MLP neurons of a small language model. Each row is named by its layer, matrix (gate and up: input weights) and neuron, and shows model dimensions 144-399. Each number is 128 + 32 x the weight over its row's rms, rounded and kept within 0 to 255. Numbers have three digits each. A neuron's up and down rows have the sign that makes its largest values positive.
After each neuron's rows, "fires after" lists the tokens most often just before its 100 highest values on Wikipedia text that the model never trained on; "fires in" lists the words (lower case) most often at its 100 highest values on Wikipedia text that the model never trained on.

L3.gate976:111133092126116114063133110123105147177110126150123122115103056125125140117164170123130082096135130052145140137075148132155130134077214078155136129106161114101115173124140122085094161091148148137097081077069151139157103047100131132123093117130115105147143098157029100104114087147142123117215160059104144158111150080074152178078190075179111100143146097113135104158199115165151182122150146068123103128114180141173119109199117112171153118135150110153114097140127116069111113092101100120160120108168065120144148114104116156150183122132147159165122088093186184131077148073103135096233148187155122173140114105164148127124195152137146117118168160109096179059175091146170091139132114109130139155172119108135192150149193111138147128131123117067120059159173091147116096115110112
L3.up976:101115059114129140174125138101173166135143125156142128122109136160094185129129120118072124123145095083120124160119177159131170071110144148074090146114182163155064113100137144145140177123112122105098065127151158131171172093117209182126097060162149088106110110038148147156160132148116141164186142139170168110101094171121157131126162142099132088089106125081112072115127102103173133140147126086140076195163103125218131112136155102129183157088166175106149115082152129174142103098185108089209189174127132155100118179148157095185098192131106096134112176177111078125124124152134137155119087101150104096055066100127145122138212134164113176136107076133103163022114083117097088118127126139150132104178131188173127153149115124117061118132130159090171166147119100125111112115175133
fires after: ".", "\n", ").", " \"", "-"
fires in: "in", "inflatoplane"

L4.gate20:197065149124097109124137124148104074101167137205099162120131148093095103134109120102175071157125142083129152128149162125142133108159126106160123174151193108165090126176160132198150130078128144163126137084137153130166130068144166129163164122095196102119136118128186120182090093112063163103121193119140153134182155108114104172173101088119125129153145090144071111080087095076152106070166168113117140065097152166183118174122129117132127133112076104163144070062127131157120105127102138097117161122108164150094130168120094134108147117086101146099098200157121178203196131129104138096137111120132151107122122094125109124123132144152113116128134071116152103134128111117104194200076145134108077170127190124139151143064192123077183081129136187103118123125125095150182139143105095
L4.up20:204170163169136095147139142100072122099135112154110074180112157105094145074144087107114135113049158101123131149144171147087140126101136091171152187141150107133101045118119117149095114081131106113116138098083151085151087117066097105106138111121151115129159185200174150128148169093166101174084216133110125134136108135090105096193118080095141071054114159124119173076225100120149113100151194156123082092082155133132107092163142149132101116153168076094143148076162143147085170127148112075154164169100163117138112158138112146138095118134126137141130171171107220152101134093114140066152070074122155154082172131165129052185123085117132105110177138103085106110184151146124111110119155138127131142139144108070086118111135132147162138104120170142124191110099141141109162092104092
fires after: ".", "\n", " that", " ", " but", ","
fires in: "after", "when", "although", "while", "if", "since"

L3.gate1140:164152158152108162121085198125151123176157104103138100131155099104094102113178151161090145118160169169099135155096159084132130177148078142102133206131077123086136142056181130162197163087133130111112109118082165204142112112127153099118107134126135126100130131095178133161134146127081106107113129071070116193183135132153161169140128044147119148108106139138117105132052074118148087139056159139152120109136171223174148132086131103132129124172124149122142109123098161147140128168125123115107092134178130147134088138110079122132129142103107083165082083110135146027080143139110136163114069105152104130117138057131170108104095119104101181079132147124098149159092065129175138118078165142127167096158144165096091024168094083133111096105148086107147111129172044140091145106103109
L3.up1140:157148110137175153085129153147087104091138104102172101099156136144114129108075108134117116123174143106112118111118136171142128094111094080166160113112155137166114144144167171127123144184199111134103112109137136129151102176136145134192109108080089112118127068154140035167215036125121101155108119160126138135113064128120105094203105154054106128122130081187087082123097136081156114165087138123112126080148071168159057119096172129119159116118141152149124102084111109124114172131157124169102153101131102096066160097150125153097089167097138083083152126144128133114159142128160129115130111141083144144144136110132157114166100102168067124159081118042120117164124143092062057154084136076125128201173104117187179125078082186143038126107146085154118120084095192139177170139126109
fires after: ","
fires in: "and", "but", "or"

L4.gate47:119115157081155157141082062140116149085110156080137137136135104140176118061104118191122162097089127129098120095140155093174101100166100178128128160106132105157088123132145126185076098052118154195095136129085128133155136117142107131152089093124141112171133147132115065131169135144121106172124114114142140183131132210134095090171171127127126157155168174178156103086131140169134074157078173159170176172128151175126160102163136142125038120105088088126121088196160132120172164165095123108077153068105137102107154120155147156108090138173155131161192134078087090106100135141195122078132143147149123090160175144076111120133177079104059066107111130060106113122104119152122077109147130080173072103098095098142093095086099113127083052138156048176148140119117112143121115165127173
L4.up47:077108102142078166140141114144106056176063108075196077087120156134171114160124171188161090160106073144134150119110111166148154189170142136122072149101115159148131132116175147159109103097141162161167135122154058145140094204158156132133146119150163118177091092065107122158068114118110121103144139209137167130148106136202121148172153118119173106167155096077134119106157147079114162155149186155159108085151110159218102154088148113096076177102151106153096140167103121152185102071096156097154118066185147154131182147123105138129154126115112154165136166140140133124121076128070121128192155086159098182096148125201123159143081089132165114108115121098123146120113154106129106059086075117140122120138176122122164093132144156176072102182122162147185090058162129106129094180164107
fires after: "0"
fires in: "2023", "2018", "2016", "2015", "2022", "2014"

L4.gate1336:116133128175118095137164123159113100127128122166078126098129127127123150115101134101107171118157134128098101100117138135158116116186118159146145121165187074082114184109156106086174152151113142142149120177172059142080111151162085111160137104165168142123116087109128077156066098070110169122140133172114098083168101112170152109168117150156135118135138090113137086146097134139141084127114035136096141132163160187160173127069154127114178140107130142133130143134080145166117158190131153090190135136146171159134129167201139129137088081107120092102125143137126101105082098170140105177087129130151137151116150097151136152149126202148109166109124089096158109163132131125189123079145099191126125113128038111139098084147102147170175132153098133120137090161118102116124165190073092
L4.up1336:163146175068187137210151083143141146138067133133117144146133184153124106128082105098088087117119138131124146090114127108112143104090145181126145180128103111096164124140142185162124143144147115109112166166100131131096102122145092126154127077139122112087059096097056163155122174127142144069118189159034147132087141183107148095095116092149075082120086103135132144115061090101190130174108136122108195135081157144097154169168084112114196102093182119125135162147124114141131097098174176151111124063114131163116121130113116132157123143143123122140114099143093088145091131165175153135099130171089155145157081161165031076142089135068152134126129125087147152078104165215148121073176169112136107173172123127117124104111110149100102180104077122166136125049134119136057121138173126
fires after: " ", "-"
fires in: "8", "9", "7", "at", "4", "75"

L4.gate734:147117130131135152168139151183094087138131067154104129131120144138151132120159152129163138153094117115114137114122119086128094097161056180148141103175111097120145135128132146152131159118131165151097140156138125148187124131217155133061144126113127079096180138141052182111191051104117190132147148168139152103149141130151114158164102144129177077149095098119162123130085153098077142101130217095168129122131116119080153137118113120171155161216071180073189142120110163157152140122166146107189134164157071203126163091099079159131145150154167095171142110085096129116150115081125167068133187154163108122172143128143150117078113138141079106132117150131093073150172110129201160123150098172118159109095179182085162132091098083059061130118140107064171132123076167128170084135119061
L4.up734:125107048082107163117101120173124110137144095179117100113181179203150145194176160155170080159106120134122226147147167167079147116147062120091148105165216169082095109148149116202149145169122097111134156111124104091131137104117094115155182151149142114143114106133134139171155118130110114085198140184125128098143168141137099172118095153105140110101169116154105099197135146088091131145125183122127145113120150180154122128158120038199162126106095148090140087117198107089099207103074146166095134183115109132121103065042102143169138193166098146104139200140126151140104118096151119181167136100108107081107159127129123147146104106105121145137155095155135162085142043131103099114099135164104129163146128198108091140131101105088086081136142175089111115144156121135125161093131111
fires after: ".", ",", "\n"
fires in: "he", "she"

L3.gate926:068070099189134123073151136181102120164138137202146193139089192073136131131167152108174129134108178131167125104126095125098076122104084134177120127168116150137116126107141108140156174149096206119141103076123136108122104113134162117087147127162135188138124108123074109142102133153079106121125080110122120100126131120142094154063101166093118153156040206123185171187154139162098123075145104160121095139168126142181147109082126113143143158094093146109166110091178083135156173157171143107122117150178126130114082123134098114133135119097137118141121098148038131119137142156141105130134128111097067088134195128146136076079118136083131138114113121189135089144144133133099131044114154091131096089149097126063129101103099097118160118152106135075041112148153173158096151148155185
L3.up926:101183160099161150087098189151150131106130075241103111123139174111055112146148105155162094066168212150118123135098117118087141086130118149149097083168124119126122125104130163129156115157094160130146101168121130143140127130139039181101106117152092184152097141134111103090131117154134079096142119080141145125108149105130147159113128146094224123110109139148163101133156177159119173084108154147177147104153106149126080092161092152216089085093110133105172126098177096088095156113143126145107092149139167178129134129062060112113141110106091098129080099060167135129140130093201122113159136131095068171071171140111107106125153144141150148138110123165084092089100152115094136101048130108147112127169093072103129082156098138165142168138168166103184161169125142150146174072134153
fires after: ".", "\n", ",", ")."
fires in: "he", "after", "before", "following", "to"

L9.gate437:144150154172070171103110137099129175101147145135052165067100129152145129100152165102153127169052185105069186167138105143138139114127161067123092145083134105052134137134117141147107132134115109126148127160096104153166114066113135144127085183093134131137102130110130106178123129121095130147100118080146190123182131108138080120135123133151168116141106161148072087098122083130149064100087151145233124148069142143158143167117138130120137094064204088158124134150156124098131116095159135122123147114069081115082094081126094200184156167140100180132117083132165170108159084100087190123185118144222080163129124105103094136076150104118121160148138137074140090171126136212097124060149093152128085089136170126173137091202123151162127097119082155119132113138160145074070095123105121
L9.up437:127187128139067123097172177118115140123123132078122193111164116120159130134137127188143084141116110138146137111161127128144087138138152117104162173056142140076152099166136178129118111100124103096133079182141148168187112151119104113136072066210183134102107136101136075130190090131173133150183145121120101132194125118159143110159124102147151146102118124143144135067122138151114106105112087114185094070099135163119126175168145100112132117125116096108150153126181157105119124191121163099152123109067184082068078186183147105119104122186154131150117108081176123102183091103117136117142107158151140133127137142150118166168141185148207142129107140166089107099159100159148115128119143137147084087073157131143144105123095137129156129069116148152172116142102138129139169121067077
fires after: "0", "b"
fires in: "2022", "textbf", "of", "2024", "2021", "2023"

L4.gate781:114131151185152117112086111161129140126109146060096092107117144098218139146140152141171073145121133139104153181105121134086097133189101128155111089150124118145174137089166152182097095138100152174089158024166136100074078114119164150144169110125128116129110078083087198105168175129110183111134098146149133122098096130081091113127168106162099075201161138158115065131083132157155152186114169157103114073185106133144088110135129099102129165139097128110150086129118106150162145140175118099156141111153129151109078145112226160138100117120133089090097108176134121102114108110182180083126096131152112164053108126109139114123114098115158078136128150106145141173112082137112169135108079157131151153185133137107061171122124105085099110075076156122097164100170146101084150137115096
L4.up781:147134107135091114117203080125099128147148170173058202090173168194121148093099130188129160090124153152075143127183084114129157083129129100121106169152139105057067139070160141181098112144131087122120161202152113104109111118051140095097092149058150106149173163091067113173149159194172140145131150147131104106138113133118103130205100093098143099170117171122155101033084091103092131140079191118123082233126127156149144080213148138142104099151112102168148092148189070113115098181147083106115134067126123158109090120138132105080146072143141148098116154118181064140138099121131152076105142128134207155162128144179135112142105157105164185166124128136085126105115129131122157089137106080136189134092123094133128134133118102174112121056108149166122167129123101131104094113109151
fires after: " "
fires in: "0", "02"

L4.gate1466:058157173157144108094112144149165099133119135109122088085122177066188160136085070154147134147101147113130190132152148114108091106090079157188148163099069078212177193117146121190169117096128128105184159170132114141179175097115092140140126160098119120133200079116148121167127127102111075145122170090147108147117126097150164140121098131113185109137185105172201111173122079139121168169125105160115115122201109105134072143162059161109096144121131126181101139149123158144181156105143141154172092162140153183141077104084129112130176117106129090136186132146146110112143085104169113082126056132156124149108123136163153063088149134126183085113135102050082154160061154124101135176089135111156136130076098165115139132130124170081123116093151122193104114170121140118151079134124118
L4.up1466:089182096164103120110093132125106102104152153155105092113124109195074115105139166148207160158170124180107138145098086159160182140102154113130178092126171141139161096079165184078153097135090140101168092066114124156117127083100150120091145166127139188099086135107154103091112156090104101130136074086111093126095093101096131110082112139133191131177116135155114107175147116133080103119056177190068137135118136122134055157137135088047121100147118148114135051109078071109131090146171082141125156112116127096132172113136144134169071084090129171185178106143155097073145183214153171164088095098087142127136070120150116117144143142051137108119131148099106053116108186161161061133116126174090092142105100126179184103169132107167125149180143180175054098155155133119183083157167117
fires after: ",", "."
fires in: "but", "however", "although"

L3.gate221:119138095135150103143185116134110107093125072227106047122161129123156120162143136145131156163087099103147118073075173091119173154085150173198134106138173128124124211122104158113058128112118046104123149132136134124099122089101111183129093072129116064112115074155121139152167134132167103136168149152047127138124123148183110127143133167120164130114142133091134133179118115141073096136088144161139122127136156172121137072119098170138167122114113132075108158138117148121116112124093088143106138024141130164066151092109138095136138137115160095146095170149099207117169170159185089157145162117170158106068137120118114169083089129114138165117118158108134153131134106083146087097094108142149124162155138116141142132134126103178161079144048174191177073132172105133126131143136154
L3.up221:143120169114119092129081082105130137124106156116147171148129116147136061133143077151068166114154176061076101126140159175179070135133143178141127138184179101169091070127157160112113106098032112096109142114145116153158154152144091128079157159121141065116094127136179137160078139156237140185119184141127158076134122136114157133105194182129171135120132139114116131122136103125152159183128100120122155176181100134121123054141144120125163124186118081171118119121125051167106135138083143119123117169179156093177150165147125157110099145108108098060108101089112147154122123126083185112102151050104097068145112110181101108123162113141106092151113114090045167126108133172107141155170095184144139142176116135142099183185088147158105122116131124194136168090125195114086108101167128
fires after: " ", " as", "\n"
fires in: "8", "well", "9", "82", "88"

L3.gate553:121107134171156051112157043135147144187112088110115069098124155085139132166138129121101126142116203168113131087120128143128180156176108086150138108108122106142142130147099115094118096065157085036195144116180064167146106086072118118107120132167118094137142140120129130119152161152117091092133107134057164188079083101119108129105105184186171153136200164120133144162113094129175097155099139122191131148120087185145083030138118140129122098123163130135138119132137252117163145121120136147147091108115088110126119099091158158198104129095102151139116181147130122093091143127183142170192133124169121083144153111149130026068158127114116140089134143117113104165096060179150154126103081149105117164124165103124099083136113143114105125124172131109128083132150076190124183117090063
L3.up553:077137146151105088141133127115086175064102162120141134071089140153099093115065144059132176171163181184075173112093108084114207164142142111156109055109162124170098125163169105148150138117167097087177115140182127128053126156087093189204160094168123122143174105132138114099162145126154110116079122115087148091152128139137118122095062182155180161169157149144165134166067093129119129093148161099176156136130113130118119103074070087195058132067213117138102198165124123099131080080142122149120144126105139109107111122140159131125163069154144178111113111087084141197106138100094132143163119100143170117091105170138108071158176085131124176134144133093081152176141149144133122146169117122188167137174096079150115091141055100060147124117105138124101171102115146133101180144172107
fires after: ",", "."
fires in: "but", "while", "however", "although"

L9.gate576:129131147183121205131131118144176125087182115123106122131143111159104198137112111122116164154118088177126106161110145116115086170085142122114118083085092114116175132195104149097155097142154151159116173182176160018124124173130143126092089040153091142134144078112126172153112110098084180154209117076192079102131121122106131160079150148065153115146114179096203068086150098127123075128134180134132100154160100135161147125128153156086113118165114104112142080118148112093110136151079070135147103175144109159164147125078101135200158150140105188127137147157120102135112087148174160160136097120109075124118131097103131083062112106109111150181143114170092116117134151077101178099133166125130164175199115163152087131145093178075132126163091104089181118066074130137087080170133150
L9.up576:159115113135090158193121122165084094123143185111127132118137126121138133203164101181152128149167158062117131128089161135126178107127153132100034142186125151165105131125077188146203075162081091144173152094111072075113075129118132097107128195118131129099131134092105111092128113098148099196137145074118143048129135161133200179104084098156106139119122143163081142157097132149163098169133144165180132142136140170103117178080154123162120159104098128117113131142147177135132115169119152059122175161068158149112156098133090127150127067130118114104104051157084084173178059109121129136170088150053124113141077104097100107168142155110126185155140108133106118163195131144110110105141180160125157158076093165146155118118088079191172140131130111128124115118103151102112154182150113
fires after: "\n", ".", " of", " the"
fires in: "the", "of"

L9.gate962:116164093136200135112118103164121155164181164107153088101152062116159103170059086122160071085155111114113141110110108120104147134158106108164077104114150107120155158120122130089125140136128126115161122082113191155142097155103111096094100122176147156094149095098137115153150134049119111140176142158165082145072205123103123147114135106105090146114104108145152153104119100060149130115176133064141149141107115128164104114136157159097089127112159175118082131141157160139125105085112114120084133144132155164171138068139120133137111161117136065123100171085159131169141096139135127142138084149155186138145088065171110125145114162165116172143111118151139100171159167137112153128108134119118170077108121156122173103089103079107103107098146085078078154123165098112131179079183131
L9.up962:171117122134160078103129134097113110122121071102129165142116129174212127128140161082098131158153064134103110168200125091141170156177077105129140139152132121146093087135091122120150121192154171136127114136051132086161132141030110115165117144167091141110141154217170106154082112070172152154128108146113168118153124139135087157163085153138108187104142108145131128203149049149195108152068173141112087142111106136102193089077100100168081095135077140146174144053078107136148095102106088110137148159137147074085142195121129117132131139107160160181159079178126121113185133083127103125116206103160109163084130176136140122081163175132135137144152136132112124149147193157140100095080176043090175115135070124123168159168132106185143105107147160181202200158156105102121071119108105
fires after: ",", "."
fires in: "which", "as", "where", "although", "and"

L4.gate168:103130113172100142143106115134138118102132147134149090086117102130089158157130151118130120104189069157101183151115141124096116128054159145170141080126077156072126105148120098184216152157170158125164157104062168148165120166142137116116125147131111155128097075096141194080138123165084112135140147154146173174180153156119126104040116177135108128095090112129150090151143122120070119147158123124163153088163134149071087154129190150172112135098136135139129091158091185130083188071164150144150149095144080061142100111149136137153108063131135099095120140108088151123146108066185152134162127146143075156114170126182117172043136128138109127162126117147094124134172130197177164101130094150114116153089107143149146103114195090135152078101108186158163139103102112152168105098087129
L4.up168:152105109198160130091142143210157110211122088107150138094110065143112123118149194151050143135178142116138124117126118228114142072083129118142136125113081091121158084028164090139131133142132101149102109121116050106188100152158130082048110122099107130179208149154131138138118121125122120163128130119124200130157143110164161100116144151098127164157163227173122099152141092073085082101198163130128111141159100094088096149152124100085146137143109111075142093149203124106150217131139166104075080067134123127100098166104120181147096124135160147149078161166108158137119125077161058145116152122123089133155081164110135075145138137136113111146077179105111098164133131093130097168142136151119154054124156123110108111084145133091096117056090097115138108079151115159131100129159104
fires after: ".", ",", "\n", ")."
fires in: "he"

L3.gate122:200132139149103093123127130187109113070056126134133141160158099136169139169117132148119085177149094196100141136150117094127100108097110124137119129173159119127127124100061090174178129091106169115131152167084154149105107095118175113138106094127133097103176084132152120143116109103141117146053113100149134093129128111147096164126142196121138145139098201115083139176160122106118115141136102126149138110147154153153123119035178110113158167076132176132220140105111153065099116129174134093096151159145112139092130176143148157110136148165070132118098212091083189188157153131184141087132141117146150076181184127141123201151123115103065145149164084106113167100132114187137122114118116129129131131108151152135105148138112121143109142161117137118127156095107094145168138170097107
L3.up122:082187065128210104157122135151128133180102092127110101118154155174197132173155053090055132152198180111132134105141175107069181158077126124137165097196102136129091176144134140148151175127101135088167069093093089157065126105115080145109100133147151171142141101092114119162164096112095130103166134148171151127107130152124152131094147179116178163146123148121182123169085146121109135115167124166176144130162126091151122133103123211138088113158117092175086139131161085101186086160147157108155062122152136084081134083097132116163143110100134159142099131173121140068128135110172129124078095105125169146113174095127124132063164159087096146126170172088144159083140115120102119109120118092169144110153146168095129079119115067124104123107160132149125038137130128116102111136143145
fires after: ".", ",", " where"
fires in: "he", "she"

L3.gate259:115133145190203143107127108135193122126069137130162143141117154131053158179069188168150038110108124131090173147048098164095119120107115073100094068101129108117159138113167169138088161156113105109173148062063214122097194158101117180148126124155139128138103139104117127108106186150134172149117096138119119138194098122130131101149131160105162118130128111125117146119121126101161134135153158125180190101117085159125034064121104164153115118102117148131164149188152160110111083074075091117152080143123088139132103148130180119078113074155134128059064092145138166110162125113155113139168145155170127093135106158126132146097154132155154121110127088056134081110119156128117127125097101162126121088126113115157134111083163169110164081138079105134036183131103086105118138126137096
L3.up259:112155089110197144077141192075170078132147196138147116097112098095146142068114097162113038131149123087112128094148197124136082139111126074158167063166127113180092122116168147141121102098102139129132098111081129165153148102122124109132119086109135146139089107175103085108191166121155126091143100168142158159143123118102145123099151183165177133164132010122137144091161117123076097142139141128180179151110188126190104133114109150139097182105100101131119179143170074079153092139081147157156138129128134177109107128141129118101183120144189121085123089085169124098160111172099119066194124123142123138138109126158161138199110130121165055153117114109134172122109169124114134085124119113119150082102127110172123107140158199088076121139082179114147171165131116117098140121159082
fires after: "0"
fires in: "2022", "2021", "2023", "2024", "2020", "2025"

L4.gate1025:127125151176101077146122143077112169104117136120156157117196150131113151151076117088120131123109100163114140151088131127141147096123137126158164142087072171136096165120124119113100134114085137160194123147088122084136111102156130140149048105144093088130089119134116125176096063139135143095103178143060095168134111137086126124139192109141151116130094113115125242107127102204116174121056151102088184097129108128112144142153124093121094118152132089082173086133169143124107139154080142172116152140132133170108135142063151185132138175116124146146164157140101122167180133095162183122091133109157106141152113120159127156122077113149161148113169085121115100180121054130117196127111129108127087112105125165148122094139134129175146121046128136059147088100139097191177102152054091
L4.up1025:133171091154161137152152106132135138137132146081098083107080095125063110142140111117138098134068190117080142150139119161077172078115101149188104120062100098106145146099132100163131120097131132111160140162155160153140133177148138093159090141085090079131104081095151126091145175122109187084153131149115065140102130156201133174140136103079121177193062146122130138076125103099183160188118129122162121149154160144156085102141140152145123067091160137124146104117109087093118136077119093097118072146132177137148062136149111113122098126112082133098121161144148140181099197144177146127062140173123141160084079140128146167081115080101159171118087072092111103125155084160080127127124138070149085193121163116123117160117127131199120154089118077145166149170148132060180115138110114
fires after: " ", ";", " |"
fires in: "0", "w", "h", "football"

L3.gate726:084082114115079157144112115076109170187118166128121146132125157131178113072109138120121118126111159116121125091168171059083103146139134098123173043126125147142156121155161122161129080130133122142125115076111148086058140086208042132157161113106104143119148139198102147094071135149106159214138167101117139113125130144134108165141118140157147089119088118097187137148119136133128136164130166171078108118123124141144140144079123113150144089122151097052139091110118189149139112095130121084109095105177081120157164183171168103110161175149132153114096094109103137063131103147150151137078131148202171101105169142128163172132055159179125105120114077129137118076111122153112174097139077158124078110136102066170116110162119089116136111120096105165152116140107118123137125184176163
L3.up726:193178096139124155175134149168088150109146082095099068167120108154144107153080092112165124125154053179095073125120069152167081123090076102109108200183157119140124131094120060104203073088116143142155145083192101134160145111127065129099058129103146114092151143081136126206132168091128118147102166176179125121155102137146105111097097199140118132100137102117125125168105077165175119155171094124102119209124104142153143097145120115122163099150175155071162114105133106087120078112124185143174052160108120134087159206107141147121142101152079114143144061097092107132197139137167083139123143147093150141149117135143145154168109124080146105145090133127156166112123134101125091166162104141103124107088156143127116174103110088135156123125095129136134116113074092072107066152094127
fires after: " the", " South", " of", " a", " re", " by"
fires in: "german", "french", "african", "foreign", "soviet", "both"

L3.gate719:203153138172134145077139070118146134116159179099110153120203066112149148130172096143130167146182107104090148106186108178176130124098144119166187108110157139178158141181133162114154133115102131152081168114093143121126107139149116158145164131122139106161146125150129123147132097125111142075158150138106106097170114134068158081079142109138100096154131089150098082069122167126071145132102157131186163143121133118116127087099060168152147070068170140122139196129069124157158101141146113117089098102155114143123075098099118098162122132115115166151144100118129129125152155110165132172108093104144073130103081067173151134106166170097182116156103108119070154145114131159119133135143107128084190188132160110118120093054130124165147127088119169171174120116131113098038093122121105
L3.up719:099153134138092110145119176146089121072090118179125099129174146125133139126114116134138107155091191141117165150062116145087131086169110119173125107097124150104158123127169121122143051137156113120197137092165155165148095087098148127189120087151148187108103092125104106163123155161177126180158128130121104147122189066144179186138102130111141123159135124106083112136125186144175114174102078127147091131175188098156051151132150100068118202111127131087165167092158154135104139133056111135199126149146098156186096154187095162088141126142142070079158179136100093133152134119179154101134137108145138159145118150131152147118150145131082141153104108120138128136082124114091150099117124152093160180137099173170114217078148128144128074091112113152118166165103178096141157147150156
fires after: "0", " COVID"
fires in: "2022", "2023", "2024", "2021", "2020", "2025"

L9.gate321:127093164091121141105163138111099160067191126059177098141086051107156210068177164067127150178076119116186080152137096144130080102156162160073140114157125128095144157136151144108107122127122182167160113099120144101122110118147183118096185143113140176141087122124103118134085101186100089140083156145179144119105146127099097163154076159139146130128183129132122171114123090100099146101087099113121069095114137101152186110172158118114095106116124118125042162077141148095167088157133134194141063123154196126127111192110085167160117088120099090103170164202147095144173136078093153083160137130136194110087189081142083192116156117146160163123108185051109082109122123173119135138097132097085150154125128090154169109130135160088064129141106157174112144143142148159107118092138126
L9.up321:063168118140126073147180139088149171113200164111164180189134079154184119088176110137135100211131187184153135188102118148079152151153109101062188093201107172131117119101134120132092114151115155091165176105125146116147178154129073133197080153129152115112108113111141159137133199110175146176097106144102158160098146122118087081125087123095129120115099084137114130112077115122141114100133168100141058144119105126136143143148144193141072138130092131130083120117092180114162146154119133149148077145160141117125182155150171140148104093199154101076091125090134167175156081159155141151144146121144132124181147161146113138131133137149138107151043122097072108165101161133075139175104114130105138152135136044177130177098171094110107112091086156099142131118207147158103189106131153
fires after: " ", "–"
fires in: "2023", "2018", "2022", "2025", "2010", "2012"

L3.gate832:117081125147138093115083130142142110192158062134114133085197123146147099110075130141120160166115095078108118150104090173109096126171111199110113117090116159099100140141125151144141104142131066143150085125117073090120050079190106108093167147194076107131122113155113086130178085111205044099137093083122104143116123181172135104138115149112064177132127050047164145133160146108155175130104126126126155114145165195056176162124108164097137136094156074104157115178124131177101178134146085098147113130176107107089093147166118158147190123128155135096169187100147117160103060108118148121073115085135174177149125163151091130086103129083107155115170137139163175158083103192072112135116152182111112165160180131142131101107098123171186112122125186104132110121178106147162133122207094
L3.up832:089028104148121152122129110151133080136172092090129144131168126122138096142105127155129095108163144116095178155138145170127139093155134184110110106142163124104133116128127089097145154162115136151070042116101113117133132176158157074078092121146069133105135160167163110136146108186111093129155112077144143143134129136148147127082153136129137122128129083084141142100171096120174072190149075166055172123096157046111134087200116152093125102089127090128115112163182092104140197121092114131131054121098103139133123168133133107201118138138147134141158125072144142104157083136152107086111056073115079124147161146126096113050167138120104131073152127146126183135103139159085091097113164105157162107127190138138104132081154141147167104150199102128099044129146107124157145111117017
fires after: "2", " ", "0", " (", "4"
fires in: "2021", "2001", "1", "100", "2020", "21"

L3.gate998:159152046141068133150139144133138165114119102191102166177174113102140189130135161142115162168180160166194133179118085141093097138162106096182131113149136123131115141166101173157106140111149133115105203046040124134147114113120164087170123132077150114110084130099139088104125106111185161109094133118133167120174091122141118092151157180118109122220112180107129115115202147157138182141145100139151189110117092140117165160150114109146166070120194115144108174129193131118125130160074114149124117165132144092165160095055140148122184152157197139148127172132123142166116181111128133143103164123136095141124088109114148193151092129101116114134128120135100118121128139141136040151143145117096119096073126127112162051140109120119100090112112125179167199110182144184068101083108136
L3.up998:122111158188116104111182135149130128119139156096141166158089113096137163178132160135121118145174111173098129102108106100096127168145193118156102121156136166106109114127135125128127116166106107128159153116077116076187137142070175118136138181130080042072008136129144141118175137099042121092145137119159121148131087117112111152171137126177166041124083127115057107140141179084143099099140071152102146121141132189194163136085128148131149144119135156121102115094162154088104110139050124112048170097140154121136126156134214088142176095083133105094089103150195120118167105119153111153202088113125162142112160040129109167169190083183128172098153059098190145150085169169135110155119129105142122165054147143172098169114130157161136105149158134177094157146128108137133103169122153
fires after: "0"
fires in: "2011", "2014", "2010", "2007", "2016", "2015"